python train.py --num_hidden_layers=8 --num_attention_heads=10 --head_dim=32 --hidden_act="swiglu" --norm_place="pre" --attn_scale=0.177 --tie_word_embeddings=false --parallel_block=false --init_std_down=0.0037 --optimizer="adamw" --train_tokens=391700000
MLP neurons of a small language model. Each row is named by its layer, matrix (gate and up: input weights) and neuron, and shows model dimensions 0-159. Each number is 128 + 24 x the weight over its row's rms, rounded and kept within 0 to 255. Numbers have three digits each. A neuron's up and down rows have the sign that makes its largest values positive.
A block is one neuron, or neurons of one layer that tend to fire together. Before each block is what it responds to, as a language model described it from the Wikipedia text at the highest values.

Mid-number digit pieces
L5.gate51:175162157142150111148115120128129121092124108147140140113122165152157139067153148090119152138155125128105150128092134090116120086109125144167120081123099128129134139106152095149116103079124127126122162107128119080111126104065110103139132092101136149101146110100162116144188147159127128106148131113099120096180100128081105126101093127154100124118128146128155114188136143169127113145168146136131159118147123083132130118115097122165172156051144155133112138129138104115137149108091129
L5.up51:116121130110132102110132163142167121096140126116102165106122109090126145166111185166110107129137150169127126095110127131148173124146109114140168112128172092069116149135109150122090137150091124128135181101161150105093102151146137083119174149116114128094134118144106125128128104126123133143135096121157095132109102112108121093117158113107153105145128147171137169078157176165117127139101167135143140111138100148128118118132129137103144116146130125144143115134136131113116148143112158
L5.gate102:142120114121100072135108132126124138129086149138120139147182116173130116121082101125160124103097162115132145090133124145116134104102135118142104122113085178164145124116154116179110165157102153191095144109167160152128120131109073147160133102153151109120129115109114128119182124148140141094097116126121145139123156137158149074118161152169159115131151135130155125085148155093106102120109122116157125079151143127111144071146125137127151116127108125150128117127171158123152144129127187
L5.up102:158161115094102105124142156136140153140136125131140118151099185149142121097131081122127118097098137122116120125139101123147145180122153134038152120099141128122091157120152147177149145085099107110110162070093123073121104101158135143112142138176127064138122149141162135133141139165166144111091131093105115095145141121124064169143159133107083139098133125144142164118111122150160111076127157120098115175147110122164083105131157125121144162100123163133122154141138110148145094123100153
L5.gate106:152107093142124097111143157142157115140153164121128173123111125130141150187140131144119095111154133131119120121158159128124147134133102164146132142118158123141118136142143140111106121173105084161135190101136134145114094081143085126145127154079142107116096130145139160117110143178127194130118112080127147127108150117114085107152109141148142097140124158133160183125134133156138108144130141115146126124105139103145146087117159104136108111110111117145145174139125098154111146138085142
L5.up106:163127150138138150146143151140144186170094117116154131109115120161136127105103123119139106089124073107101152145158126139170106172085125129145156096124164070102118133125112142105124141146151133110075130075146105095118183104132122112110120134091136107145124147121158143104137149141158160152108161145161140124162099112112099149151089089101134131127143112119122110167143117143154129093125119100114134129124096153152133138115134103174152152080142148113125126158139119101114089133106123
L5.gate122:133125146121128104144133157070113135080114123132167117126133124147168129110141132171138129155136118111140110126210121145128119108100156129126122109156153125118127135128123143176126134114125105115093185122132128136102103076131100133129146128115119127122124122134134143107085127128128166115146133122102122155113126094130153168177160148094179126103145154072141106112103134124088135160139098093128131130157098143137139106116093136140131133104138119117111090125128173087176117099141147
L5.up122:126167126106189130122106177149092096157124104113131132167105112125146174124146104114138115136148009114126099144167127136119163185106152133191139126132142118178106136124136105151099136143128138093130098133128152157121129117092126162081114165161117154116158110140139127130121133104120168135108118136111126137143146109151130121163150144124160126114130128176114132103124173136119150145126154144131146153130150126137109114133112163111122148141130187128092059147094087076147100137173163
L5.gate156:117138089110115131161178108136159176122124114095168090116127123127129141122124173115107122132109120106122100113148111134132101122069103133122172097129103096176115118156133138117126147148109070140148151083150143097136118133103111089106107121109123085127125130118152145078121101137151184158105112117085143121101136086079139090121099123106144124136094141145147096115159118116122116117138080066121128105179117130115143111099166128140153095165132118110113116132104136146130137115101090
L5.up156:183097136131134124127118103158107139128110118132134135164147089149188136107108123152133159136131129069161113116163129150150139140117109148059116102154100138128113122181107146113136153173145101115105120130139131132156124113107123146103106129116105144092143141128132139129154160092141117142080146178150129121096139116095133098141153118194144132117112100122132131093114142152157128097147108087136110115182178123208150102165148103115128172143151157169123109101104146131116129120159117
L5.gate183:077141144104114132132123107140142128072126094141138124167096129107135105109108159124159115122129112109081100074146099116134093116097109134133142132153128099159105130109124162128125104135114091137136148133148151143124107096132130108165102125168142154142095151104117189115105115098125130115109137146092144138154138091129118128119132113139117119135112196130144130145129155150094097116143088132081136068103118124158098153143138089183144116102077127132147142160172136145151111170161146
L5.up183:132108129138147122171152126142112136149084165158198112111152136123114119128085137112165131151138114149141126096172128107116121140124111154111101108142129131139104119088135132153098123158109139113117145116158131146103134155150118097141123083085096152149112114096099104119137182111181108100132128163096122132114084151146132114149133134084135115127126146135166147128136158143122122158093157120125144099104109123142109116117131163122134112087104110121150117111168133142092135132132142
L5.gate206:128155115117098092098155124086138125075138165163146131137115115140093125126134136135143145095138168090109150086144139148158126078082146093098122111113135129131121132108105108136111146138132092162104199177153120136135081126140101124068119100107123116099154145106129147144111105089138116133124101170101138098119094142100181113135140123143184134078099134082174174097119119152118071138176140114121100082174117156127130085128130145131098110130113106108151130082123136149130116148111121
L5.up206:141136096171095127110153124125129094088130115157124126127107129141137142106119174167148150175169147110101126101143141122137074131107162144100147120160161098106087125133112159144136132151095118119108159125133086087131134089127131155123104099114136128121093108152152156122104114101102124148150124162108137101132123185094125135119081122162142120090108125070140135114139126111152127154148115100137098077143134141118096119152142113149112163109130133166153113126098158133098083110135133
L5.gate231:142102151144140152152116133120147162131170148151092153188143140136109137138078147146101109119163109164097117124107138127136137148103144130129114138086171098135117099132104131130126106103131161163119157123126127122097138119150090132138101130114122115140131096125136114147112117127111144148133138106118125082153136155094125155178131105113129086141122121107122120133082128176113140101164091108162158105147117121152128133070108180136184091107106166124113129087144137153093157123136129
L5.up231:127159112137106163113144149140124133129137149153109149167143117121145084147144108158157142133102125139112072088169104119144106113107152130186137148098103162172111105120136131129097115112106153142108100073139131116095124112132097134060107133125107160116103108112153158144133155151137121119142160154121083123125135103189079119105116157145123128115138114121164160148082135142115134149133127158168134150130156108149115087142104154145090106104131135135116077107110112129116158135152104
L5.gate277:116100169164125132114175127137137175091111115159161141158100112158119110125122175152140094106186124133144143113146182140124108103140109117153139124094103094080116113128093098087140138154113104149126142107159142124200118106153109126097114129126118151114165110132170156085101146092149161105104090146138157111101088144098145125132129102163162115115145159109125118129133131152136095162155117149085181143102120136119081113129106101109096104114103112156145161160118087156109123112167163
L5.up277:139134099112095128153098162117153135106123099097161157144123095143146124148109129135154129140163113149141113083144093141163108097101129064122159133122108091109110157131123118103139104133122161119125149119144127103134111167098126116123103125135189161093134125125095146128098127181132159095141104150150185147162128137113106178138104120141087117157146137123156128142164150140144120099132101097132120149121125140105084132131122113194159115097110118167125128096107166090116136124134110
L5.gate456:137146098105108108088147149115156152180098149154135158127142135168115114155154104162135136152143126154086102113139132146134080098122096127133149115131161130131136115120124113126110123155118127168170153102146085163139084122183069103093159115158143076148144100084161163123112144137146154124156074148103133124088090120076113114169125091122123092111162123100133163130111152130121107122166143100143080130130120128145097064142107151134153127125091123146103137116149173152114124153170104
L5.up456:129122132124121119103081127111131131144042181120160156124141177123158145134106139172122141136122104145109137099141130133110142166122118110130110121143166160141157148099181099169102131129104146147115083105111151135136094148133094109150144164179110161116104110142154116149122084125108130138129132132133091149134063170127155107139141127087125139124137131127131136122128136173124157126111106076127120133150153104155162116125101125134112166109075086156121128103183105113126148125178094
L5.gate589:114182147095126130161131149129132107114160133181129103127147095153122112149131143101101137078133110125115111149142127138175098135154094112165099157097153143136098102156146114152096175120108149095179140154131145158139140137110093162115141104129097136139142135091134135084112118146158191130141161107112117142131163084134119124125148090114094155097150144094116135133132165113136087110092127163150122143133135145156123085121148130090099073124130156097091146119085136130155142097119142
L5.up589:109084125166122129144145105142130118117108157149128159112119116137165117126132143110075105121157133171116106099143148104151109090150060103110100117124126145154118142154130117101076160114096165127138153153125133148127159125067134128202147124176124127155158136146118132115082119190180129130123121088139098126062145116118144120134114140118098095180149117123165116117087108115097091156101134160194130149135165135132130112154124113105136114109147141119139114107119093129116129146106145
L5.gate599:142120079146163107156125160112124133102136088111141097095136118179113156156109122098135119131141134134129081123148119113153131119129131185088130066135115103109110143150148134104102174103109118134123131090145130106148129128143128075175117133138097167112121061137139138150116111084164137120143124130138116139162113149114153092149096090100146116169101174128109134118082136159107119128093122128093163126158134115130092106089120145108135138087136148106098121085118195101114107131096115
L5.up599:157140114112140147165093155109139157119109126076134105098157076146122158117111133120136133102130148143129120148137127121149124146107115142115143102148122117109153126095124143132153081087062141118127127073110122098152097116166124130089123118129125146155130157122186138159094142115149170123109131123138141131136101130113139139107154115121127124196157120125151169105123112124147149100108104111122114196120138106161177110144078110158119119101161098144137093116134124125133123107132127
L5.gate641:121086128166144140135163131120151140091094160096151177102143108127138102125127139141141088059160136120147133128127133137128114092134112125108082067161158127121112151110118121164099130128093134137152175153167134119122104130152126115136142092115157152099157142125147170071120112114152144149095105168122126129116081117101123102137143132127116097153075116135151131114096128169135070182131121110141135120158093098114119127138137128127125094093137087117106136108156148152121107133104141
L5.up641:158152109126120101117117127124130082116070122147117136074121109112136167159118129159132127108126118162162141133120116113161107132153146129168109179140136146126100116162098134119141124140070132135099152100130125153129105140183105172125113114117105107140111101155127101132085113168126123157151150096124108100122132157149112139120095143137145112119097132090127139135120093107122132165091132149140129074120125103160129117110125126093108122134124104133126164128168041121116140151130149
L5.gate667:136160135149159081127118133131147085140127114130141104151146103147132128141126163140115126122171135123137160105149133149136130098099122138159117102160146148138141117147156103120165168150111132115093180141099137146142108093185120083124118190120123131147159131130176145140147132132141153182123170146065105125120097165112139097098118176144107134117135149130141142124128121161127114114122124116133133137096098088109149158124115084125109115103141088142095131089127150156122115161100122
L5.up667:133123118144145111115109110125115123117130114156135093157158145133124118133160122124085150098136148148130107168105107159160116136116129145135143076121108069156130136147140183096116121140126129121133140124117133111118137132137140110129130148171161155147137119082187112098142115123107101152126149108106103128163138152152092160158121143163088143092093069147127113110134127147121079155066116160081136134144125111149107132131100087119130146106150155142106127103157150146133175105121108
L5.gate684:132127120123110083155173140106120119088109140138160123152148103143117151090097166146139110128124141156077096120110137156164124078127132142117135094144125123141111118129104142130072132136101140135177152132141140115156063131140105110116147084120103123076126114111121123109076120116097152139130102157116110146110069138111115101221107119153124130116122106158145143115106146135139113143129131082146108129118140107168113108119119134134113120141121143088109144118143135145118095152161137
L5.up684:137130140117136106133104160137141109111092133112151158164130172108127079086098100096142123130128119152101145097086111128154153114093103134105097100140124140137124136072113136144086120083159105125116135098150113135130125155121129140102157082173120108094119152127105098148117101118119104170126135143091111156134128160143102121148177153113118125148139131090088141155086121124093109137124169122101159119159128058119096151090140100137158119108126126104122125088107073108152187135106131
L5.gate788:127152106152076110138157184154149118105112145125137111158129121155131097120083153147126126093140129162091128100127125144138094112091085136119102101122132096129121107128129108120084154155107096153115182130150155133099096091137082109084161145109109146138160140078163122131112131128162150154153096154134140123117088132091108119147127142131096131143114159107145177152148135141141076124139146096135116067154147128145067093109167147118180107090132145139113152151125134119121125144094112
L5.up788:124159118127137130097146162124119114139075118142100125081151122121170114153089140121106118113114124164114128104100158109133115155098087146091132114179133105094138117158115135118102134161139124118162134124104125120108114132097143110132120144145195157105124174097144120125166078097107127122178120111079141197131091120085127107135089102138137134156125099115112106158093121106132123170130145109123079062119157087118086169112154120145156121123122162140137121164153123152124150159131112

Sports-table cell separators
L4.gate87:131127072127131102143133070096136119103110065118160095108141106160159116090139158105122114094095192158118158097104083116141131115128144112122090054179096091122117148128103151134106140128111062116106158129116084127134161093151115138132135095105128132125143153111132144104176155104117158114125143149169109156103118099089112115135135097098135128145124140125150143160124131143127170125129127127124158130121130138108113092138119099140165125059148124128096154115113124117100105122131120
L4.up87:117132096127132108159118115131127137127133111117124068123108119115150119157121116121088098126145089115149100104107148186153162109150104133156110126123112119077123142105110134111127160136133134114110100161128154127109142090134132166182115113139126120128151167134122094132142142143131138083102084143147120076114110099130158114087116135106158112129084128187152145156118142146114151107127132133117124132111136161105096136109111130107127127134140109180094097117154093108119143163168127
L4.gate172:103087097130129132113134076106113164157132097158129119146131107121149135116112098130096130147150139101172082105083104159161123132151168122164174098129127174146132105115120140117110167129121120114135197129136136104116116106126133171133175119103154111117168102165147108154104163143119102134118141144145127113128101112150158095151147102149149136102116139099174168129102092154141117109120099114146128101168097104161161129075129160119110101143122140104105104121113128111141169145140110
L4.up172:163147082141173132097126142149112141169125143070101159169148148141118131123093145209102139113111187146103114110117142135129134129115113105118108113103170133155132116146105160158140100112161103177132092137151138125117117146104108094118135106116125125097092137181132152167098104085143112144116163140109131128141120118112143130153172084073168091130107100135169118132100130157129137110088085101129156135170156125108115105115117108132127164110131117087133110162102108129124114118147178
L4.gate340:116138113142121139144173103143090107100114146119116065129142082107131120164120139161124090130151122137093128158123127144133132145141117157160163119115166116123158135136132111124114151148085090081089113126125095135120121060111183164113156107093120144131134144128129158124141134148096160122131124128110128133087189128116125096102131166144143189137117112190170117125116123162132150139097112109113130127151123131142120162091123110121140089139193142140116124137127104145105142159145148
L4.up340:124126101141086084124193085111113166147140146123120133121127101133110135142096159166117122102109157150122098106120116162133116114139100144142121109116112134118097122103131100131084158152094077105115142139131111116101116074072148121130130153117118149126160141110117152104128139108166123117127127105125092177124139156120114066145148172138177133173142116127149138118128129140121099147111119118149132116152101098133105144093126104138144045125153127096104140112181104162091147152140108
L4.gate619:117112111133147119118108079116141167155161110096153124149158108126133133150109143108108142080154159109108088087120159139109125126120089174167131138126118136145132140098130119174083137138140101124139124144154149137121140131147110149089135139132123113111202131079126142102148159131128132145115128122109136133124134127130143128145141120125139108173095124164159165164163137126098116121124092112147143142165151133105121076117132136104108093118132076146104129103147106159113119135139173
L4.up619:166121097111181135137125133115133123128118111120165130151162134164172143164124150079137139160106137125110102116100109115125111136097098114132132148149136120159118116114137140124116130128150133116112150101122136109097105156160101110163165112148114125120066137131126136135128129101138155120151180138155161089131139135088117150120160095124141125133159179113134164119136088139098166046166104126141097141096119136089074128135179115132143179109152127112138163127158111125126137148160134

Mid-word subword fragments
L3.gate161:088155170124107120141153125126158144098158119122139139181099189153165144141149118138123157181134141096124107093155142111146067101121115071137112103138141113172114135121128102108133147177117140152171129088103107159133070117122104146094094161127118075123152062107092117150145131136139142191164118123113089145102102105135110153085144102109096140151120139161131123125113091127101109101150147093099142126114122167127092136080125112149125088114108092129122153109154141103116155131102116
L3.up161:147153139148133159146139176121136125131102112133134125090164136112172168147121172122102135107180143139101161148081112129129118092151147082102175093132182135138129104141152122106098140102101128120128124118122124093127138138127096169133123130135137135119147112104115135106128100132123146181140119113118140148161094127120156143134124122149135132114132082130120089133165115164152112089088142136138144083074120114112151125140102128160133101118137147111107142105124122123101137124128169

Final digits of numbers
L3.gate686:129177117155156116127127111140110100126128111140129082087147092144138125169166142113147137133102094080121082094179145158192153127089124171107142084151129099141156163100116085116112136134103118137109182134144132121132101106128119112095147137138116141153117089129101131142141118099113133110127153077129131143116122169139105152136145150131071128146110126151128152139114147150126108170147148112151118122103151149197098104135137126154093122090149107129117139115139120116135160113110115
L3.up686:142141162109132113096130134105150195151090149149147133146133118140116120126133167127155137120156137108142119113145121145135115116118109091190121139102137118144128128106108148139151113153149137125131133104151104117083115106139118150111140140139143107081155107110155138139146155133181151080154123138114160122115164187121117133147158104157142103138101144136154087110139143164123100062116141086108079137118098136096087111149156140115155121141106157140106090121100102162155133163120105